config.toml
n_kv_head = 2
vocab_size = 2373
norm_place = "pre"
norm_eps = 1e-06
positions = "rope"
parallel_block = true
init_std_down = 0.0
optimizer = "adam_variant"
beta2 = 0.98
weight_decay = 0.28
lr_head = 0.0048
schedule = "wsd"
decay_shape = "linear"
final_lr_fraction = 0.0
batch_tokens = [16384, 32768, 49152]
MLP neurons of a small language model. Each row is named by its layer, matrix (down: output weights) and neuron, and shows model dimensions 0-159. Each number is 500 + 40 x the weight over its row's rms, rounded and kept within 0 to 999. Numbers have three digits each.
Before each neuron's rows, "fires before" lists the tokens most often just after its 100 highest values on Wikipedia text that the model never trained on.

fires before: ":", " /", "ed", ")", "\n", " |"
L4.down7:489519522521461473519513493461533519533541446539470509424421455506502526490560504491489460486488572551441474439583532445481530513510561562474493497462511577506461475561498508555497438561403497477508425542469486545458474515532475475561521520451542503512532561506501436534547466493576542454448561507490505485475497478530472438477470492539426468477427545495501545487562509514504513513502565483450560445542430502529521596490466475506464488545516544528387525482466433512476539532552500

fires before: "-", "=", ":", "\n", "C", "S"
L4.down293:490470476478556438569519494516520539466531516386425486459570457566447545517483577483480558529548456508558528499559532460514470504489571500559488551435525524516479499468425499544547485526460523606522503506476462517518566525405527459477482478531491485578478576487486461515473483456500510448475468480487540429477531493482484482453512481476471498514489547554459501449465551456495520406525492530538594488534523471498520509475523519479439480455508471552575472467518508503423476571453503

fires before: ",", " place", " in", " as", " by", " ("
L9.down197:471515495513460518534528552416537579419463508485495567492532464463580471531534538501486562399484462530518510558526471513484495521523501493525474483490472488462434550519505532395508432476426423592521546515505528469516559441527441514483419485480492505506470461407594502498473551555480538515493526554527502522467473557540498477569456536481500487499434500518526551541493448491453449457583482492510467575505445498558508457496470492486526485514552463486490549548520439486517462452503487

fires before: "-", " /", "\n"
L2.down602:498496568457513523452424500495539548427515469589472529516503461518533492473527553505499478457530485496514473551547489444518470523515536455457482506566541516538514411532476511495477606500508499514483555456522519513480463531507486406503528445550529443451490472527553503408527509469496445477510500406534369497491481452564524443528494538513470526570424515520532524496441436550562506531487511479496432476465506502599534509477499482464515543445475522487501536574460562516491546453526518

fires before: "\n", ":", ")", " ("
L4.down631:513466459439506527493575493541496496555536515520488458493487483466574551482476615468495448481490524489503563506514393566476538486536534493557479477508572522548469524514479495534498461534487542523469550524519490490487468440519564536461499487508510487490495530461502507518449581490516479536469473480466575584397487523559478524457447416526458530469503462569540542506495548470463465489532483496490424524490513413463508482434430505439527455502555486465485538478414488578523493424573476

fires before: "\n"
L4.down9:545586496492465489446499466469520510518519475578538488485503480452516507472539397487527467470505594461546443521485537458508520589554521445513500526483579513431429479457470407491500553486454559497475554498489491458424462509541519540493546469506506465502495498538531499471499499486501496584462384513548499508453499518548477514531427424529468501454568567519438582542466481502457480503428477516512498463529561419487511495539525500598466548516463505521532476462532535533507527497510509

fires before: "-", "″", "′", "°", "\n", "."
L4.down538:547493432467593489597500488528487474521522490523454531548447494531468503523416540555519511562541470479565542557462533562472469564438481478614446444491476497449527521432522467563478524540517500484489520391492482541495514407458557509492526503478421471496542553500490496528519479520500492553529495511508535523514502490484494424510510512487490517456499519511472534525419524546586506436435536469522421485522517496477505512518451516507442593448521468530473438505541546452474524453461474

fires before: "\n"
L8.down509:591589512528568596537447441441470497484554496513451497452475480544451500493523532461491562502456568503448525538503504498531522509530489476443481540491528480463514573547469476487521503391453496476489563531523450569533454455440463500449495486516527515480492465450487531511461509479481527502504458559455523482509504492496471524487529548483403506409489509577511513542548398438431479432527486534554490463558563482485457543533556428540500546530486522497520535492507546531454453470485467

fires before: "\n"
L5.down410:507497499469457468463467476535519495500497468480495550475533484539505535518524512453468487535541535420568452499466551572493498525529507525535457513511476481515472479500496490392485534477503542571528535442534536553495406505485477527549572493591522485531621478531462482469431489488560520461461475471452518459575437451531548620459403515445501479499491473478484526501498554481447430424490513527449484518499587450521516520483512417524480550506536491483534524457475469479571481503538500

fires before: "-", ")", "),", "\n", " c", ","
L9.down39:518485507479484408500514542422566462483523444467535520516458546507546512466502485558477432449489499529494527435480489467455475537494482565452466502500551465505529519502540467537563439508502543459502485532455547482544471570550467480440477519574568530525466494508497458482535619436495503485481524513446584483522470465506537450487554485424442515519464460533540520495508515525516473503531423480550428530441561546474487528467465494477563536510482503424529540573400462532539517509576541

fires before: "\n", " The", " In", " It", " On"
L11.down22:515463509520507504491512488511514487492516483505482509518499479500509484535467474518509508479522500520505494501499517497482515501511496494486523485491508503504493513509500501476495495545503499492506526514492466506502474577491494517491500501482520488501501533493494513463479524488497521520488497525484518488505459494493504500477496509495501517492503495513503492523506530517653503476516497509481492503498064489488508496491504486496525505516511495523507526523509505497489473484518498

fires before: "\n", " The", " In"
L10.down53:564603545532532551501427501517489431525516487443545503462510461542495476506500529446447583445524543446456526506517534500533563565516474443437476466461567438496466524484466501452498488431476475487478550497499466523522440442473510469475476489565584486493525491530555444554496501504507530466503443521533525422498546498531438562467531539504453510456549507519520566533542460449455505461491454501528469453523592446480510508538584433538482531563490460463515538462535520534421469501525448

fires before: "\n", "The", "-", "A", "In"
L2.down262:547479500457553401510449476466437448520533491465521541433451503484458464532454536493469544579504459527481496480467500517464510491431468500518532569535567502471500422549523505601527464487491442449503509448499482456490529600473482502504491508536447576595513477471501543519507565497509484525491457560557540519475459598462451589464497534523497557518478398542506516502515509517470525540470548442446509465474521468476465522501517460526457477576535484485508468463536502444529556496574510

fires before: "6", "7", "4", "5", "8", "3"
L11.down470:434546522428525510528496445472554509532561543557517490443500416537583423516581452514498481451539447517479496520506470491462490560446500496513430474553517468599463484464541501499464528406442477487502454484511479562507483481521553545520580614498462500485530465458502562502491493494402467530514507532510525510519506510492494482556552469488586450539470441520517443524546486529384511519507470537480457494534469496564472485471543491504454484493517505503466506542545470460499483551422514

fires before: "5", "–", "7", "9", "8", "3"
L13.down224:444529531486487427474487455502605478435542515581533488520502476494588472508502506483432433468516576453524477436534460575489545500570526550499497484484494478516421481464438513544505536544486408507482450556485508473496454492516507548507515545497550541499463462517380505560502478541465516528437521489518495518536488425465427466548445550579531528499527521546495467475546503492492474532441469549521456578547466515469478546453492585515481414530457508506530489531477535522476528496478498

fires before: "\n"
L4.down109:563525487493519537513525513503529452478548478541536441484515459461464497593465468501513498504537509436478511547495504506404541419490502522478438530533497492484552499535539472489485528449459523501424618575542526489442463446504571556503407464485486456524477558466470528486491479488486545500455489532498543484475473545451507503502473517501500486489532472380505526460470487487542481554516453577462479490493526445520447514515493497515554555580449540589517568489461505475504530365478544

fires before: "-", "\n"
L3.down483:461530570434562538523469537563595446489533511524415501485494434498502427458538524562523434529512522474448580549490510542531473489483514538498449465420534534472498557554563512494457588550466508513477524500496465481544509552536527405525477504486513422433512519529532453413525555430483488521473572527431456496425483439487509474517454555534486527507492561489437511499439531522575511454443521524519509492466437495539545490489540533507515530491483493469542528490495537476487482442502513

fires before: "\n", " The", " It", " In", " She"
L9.down449:527514475474495483515552427496486491538530498517432501509497439489460521490492498537548475471511516526493488514500463508430461478463448503464531485500492553507525531531525490491516505544507491514466539502494613530477500480474520517521486538483506448519527493530494476497523482460543494467452492440473466533550469431509498566494511492508469544481520484540450495523569422484608514538492562499540557508514215473516544513490494449517495489489454530510522514545496465584501538482489465

fires before: ")", "),", ","
L13.down226:522531456518548485459520502508432501521452366447533479534483538569561412447468495532536425469521481567538527526434485459470458546455485490536520475503553472530553500512459476488481465504521494414557496545425507552524512550526536433512478479491497476540473523478457583499512501501546512438512485529473470466518500436541514434469531566503563470513385534457509470496533506529513487539535568400508545558513486498491538564467511468475552560438516447463520499548528539498492481543494497

fires before: "\n", " (", ":", " is"
L3.down33:418530543477475455522481500510448545466484513446504514507522524472478520541533525490493508502518578481510604489527528585445426544541510427510496517461448486477505436568486552446493504457469519609490537512499521490517522528501514521502488510515491492427490514614509482494500483515523538441447422499500442537381478410480551554531494546506452447452542511535524539498427504492428487508488514514481501491509535515547547362527476554447504494469467541526508568494467476477504544498524540

fires before: "\n", "A"
L2.down583:542542515534465552474506504483527493510489523495505530546525447418517552498552468422482471394509623493470492528453541529524480538558571513454528527420524508488472546486514468481540534495503496508469554518490503491509473453484443493515481462569561432467494482553566482529441520498479482502449419572513497448480552515415514563476496565521520515461529510523487535534466439452452421488441546527474511451518574470484439506505480483530466427523489511498579497473555541423495586497488465

fires before: "\n", "=="
L4.down156:538512500493508485427507451511505474512523523432554485478497496450498555550459493391482498541540545459536494517531523525487444552532463513470528560504513455479529558435530488451434488478498509529395564623533463508530437469462530476413452402587489475431508504495497532436495484521512510447466470506484524517418507504439525508510536514531456484457550560524505554524506481505487479526522535536457516398487544495421511475528509567550491507562470481517550535511495543535456511568529485

fires before: "\n"
L2.down71:500560538527531567424520470516498475522466558487464529524511425436468553454529513430479500406471597515470516495479531479512537590563560482473554476457555513506496600480521489451529482483505514483442536512461514516491482506485519510474475375569582473509507506543512441503461493475513519469497477545461463429519523482496507553462465522506494468459552481506513532514450460475483467498493568540516471398486607497480465529500568460530438475538472461522584497475543530496427503475500472

fires before: "\n", "it", ".", "ive", "ink"
L2.down76:548487471460433549489571495558435553458497502461441509477471543619453518475489444484517578534440570485491489487573533542522524489526464445467466480526458476516488494469513503460502564414464487514515515493514479554489452500540555508545443517508512524503510482545512526443428523558491544544509489561435494540521466461500521521482488514525423493515485541533528425536482445462523513404543446449539459545534526443471519497505581528441477496547520567470506489524457487576476484453441415

fires before: " in", " by", " as", ":", " to"
L10.down520:489504511545447487512494465505579504511478540463423456501553472469504511527467482534473487498446481553455457466477475480561473561508473574497563476457466498491406551459418531495486500502433517465515502489501498464578541565486519564471496410543453560490457481414480494522498491555438526460458439486516431510506422565527458456534468577471464545534508516508518508524551518511533428490506511515449484560425521502515439562550499504537581529563519533526527552555500520530556548462559522

fires before: "\n"
L3.down590:581533549495516529521476495497486476460569468536591473481477484442509469594468500425485452458511520425547515515455494504434488497549495510489401515489522516464482474519534454492471523420505508507469637534495459569491488464472478560504439494483490497561489465601505529476562510483539539530425455516490515461458523573428495550521464498537449502459525457512481524493461493468510513467498463549474496463502585404565441507554474478538512539530464522540542551455501507506539488443498539

fires before: ")", "–", " –", ","
L11.down156:456510521574501502464490496531558554442486511542504473485542455534501540498444469468499580502515556589441537525480506416565449522508517513421563472547495499502558515534562499471459512507588488475545458567507459507444406365450533521545533503523488485507478460416460488493476515519519505521469491446513490499572437545495454532529473498497513514470538453486463499500476568534492422544496464496471424579477541530547536526515437459492511541498470557457472519544482531492458533444475536

fires before: " in", " to", " as", " by", ".", " for"
L8.down631:479584475527477480491521534518507485498507557486495474485574416472596557510398512431517506441588440496518500492546489467530454507545508547566501546506487586523464487508499506515501471516585515477514524495447469439498544457480494619545493487489427460501489564487507472543501510493438493436473449506555551496522396481539434473450479540507552522540471488506502539523500503512463512401443476558461540538456573475501472478482504494504520451510509529429476537505493500523525504409544519

fires before: "\n", " an", " the"
L3.down92:546518529453487507520538439473535528530514537559551456501526517457491502488537435490529522505466507431498544460464476465504400572436497473502487599464482519498455479539531449485517529522512509492495582527516490544535506482492487464509436467491489528558449515572513491395565492451510540538450470478558513601527541515489522521583506544494442480479441505470504511494506488406515482513518507415506565494392542478529439480554470507461499484540507559551465514531490531519474407410465515

fires before: " |", "s", "-", "\n", "al", ":"
L4.down306:454597567541464444570499581480451547512482477547502508470412465546531518510460483481552502550484473391503589458522490505477493575479468543512486475549522457490559532521503451484501492484477525526507476526472479468490429465459474490529585487454476500562520550500514562454449447454497455505471553580530516465501496462483513478526571445496497468490551495542492486531484592501532615527487431455539522537461456512516484404492478437461510527479470453493505460526530557481487499443530514

fires before: "==", "In", "The", "B", "A"
L4.down137:486446512451530432522587493483477489485521450499482492494454510455522511568529559376464573654540458526509507430481491551475522498509476455503517574553535497521485499542448536505431468567487466489482496521480490451480510522437509494420533525591527508517521467439550594492462557565531494451519475552473510473490533527504425548514481500545490529479512432474473458507525532525426481485450567467469500477519498470434535521507459511483465507501500519412542528479534480476514532515475548

fires before: ")", "–", "),"
L8.down371:459557492511536385532476493506475461524535417482457536524439457670540473460515539539447509519538497498496476496560499502473525511425521504460481435439482522496502526481518469483460435526512522530535478520466458479500501500574502511537554508534558510433469465500432483537504504473453525531504450515540473449535526481541494500554493508481586500540507529479544431494530453495417511522492462519466496560558571469538521519520527508444510498476461415543567456582457410500518523470516467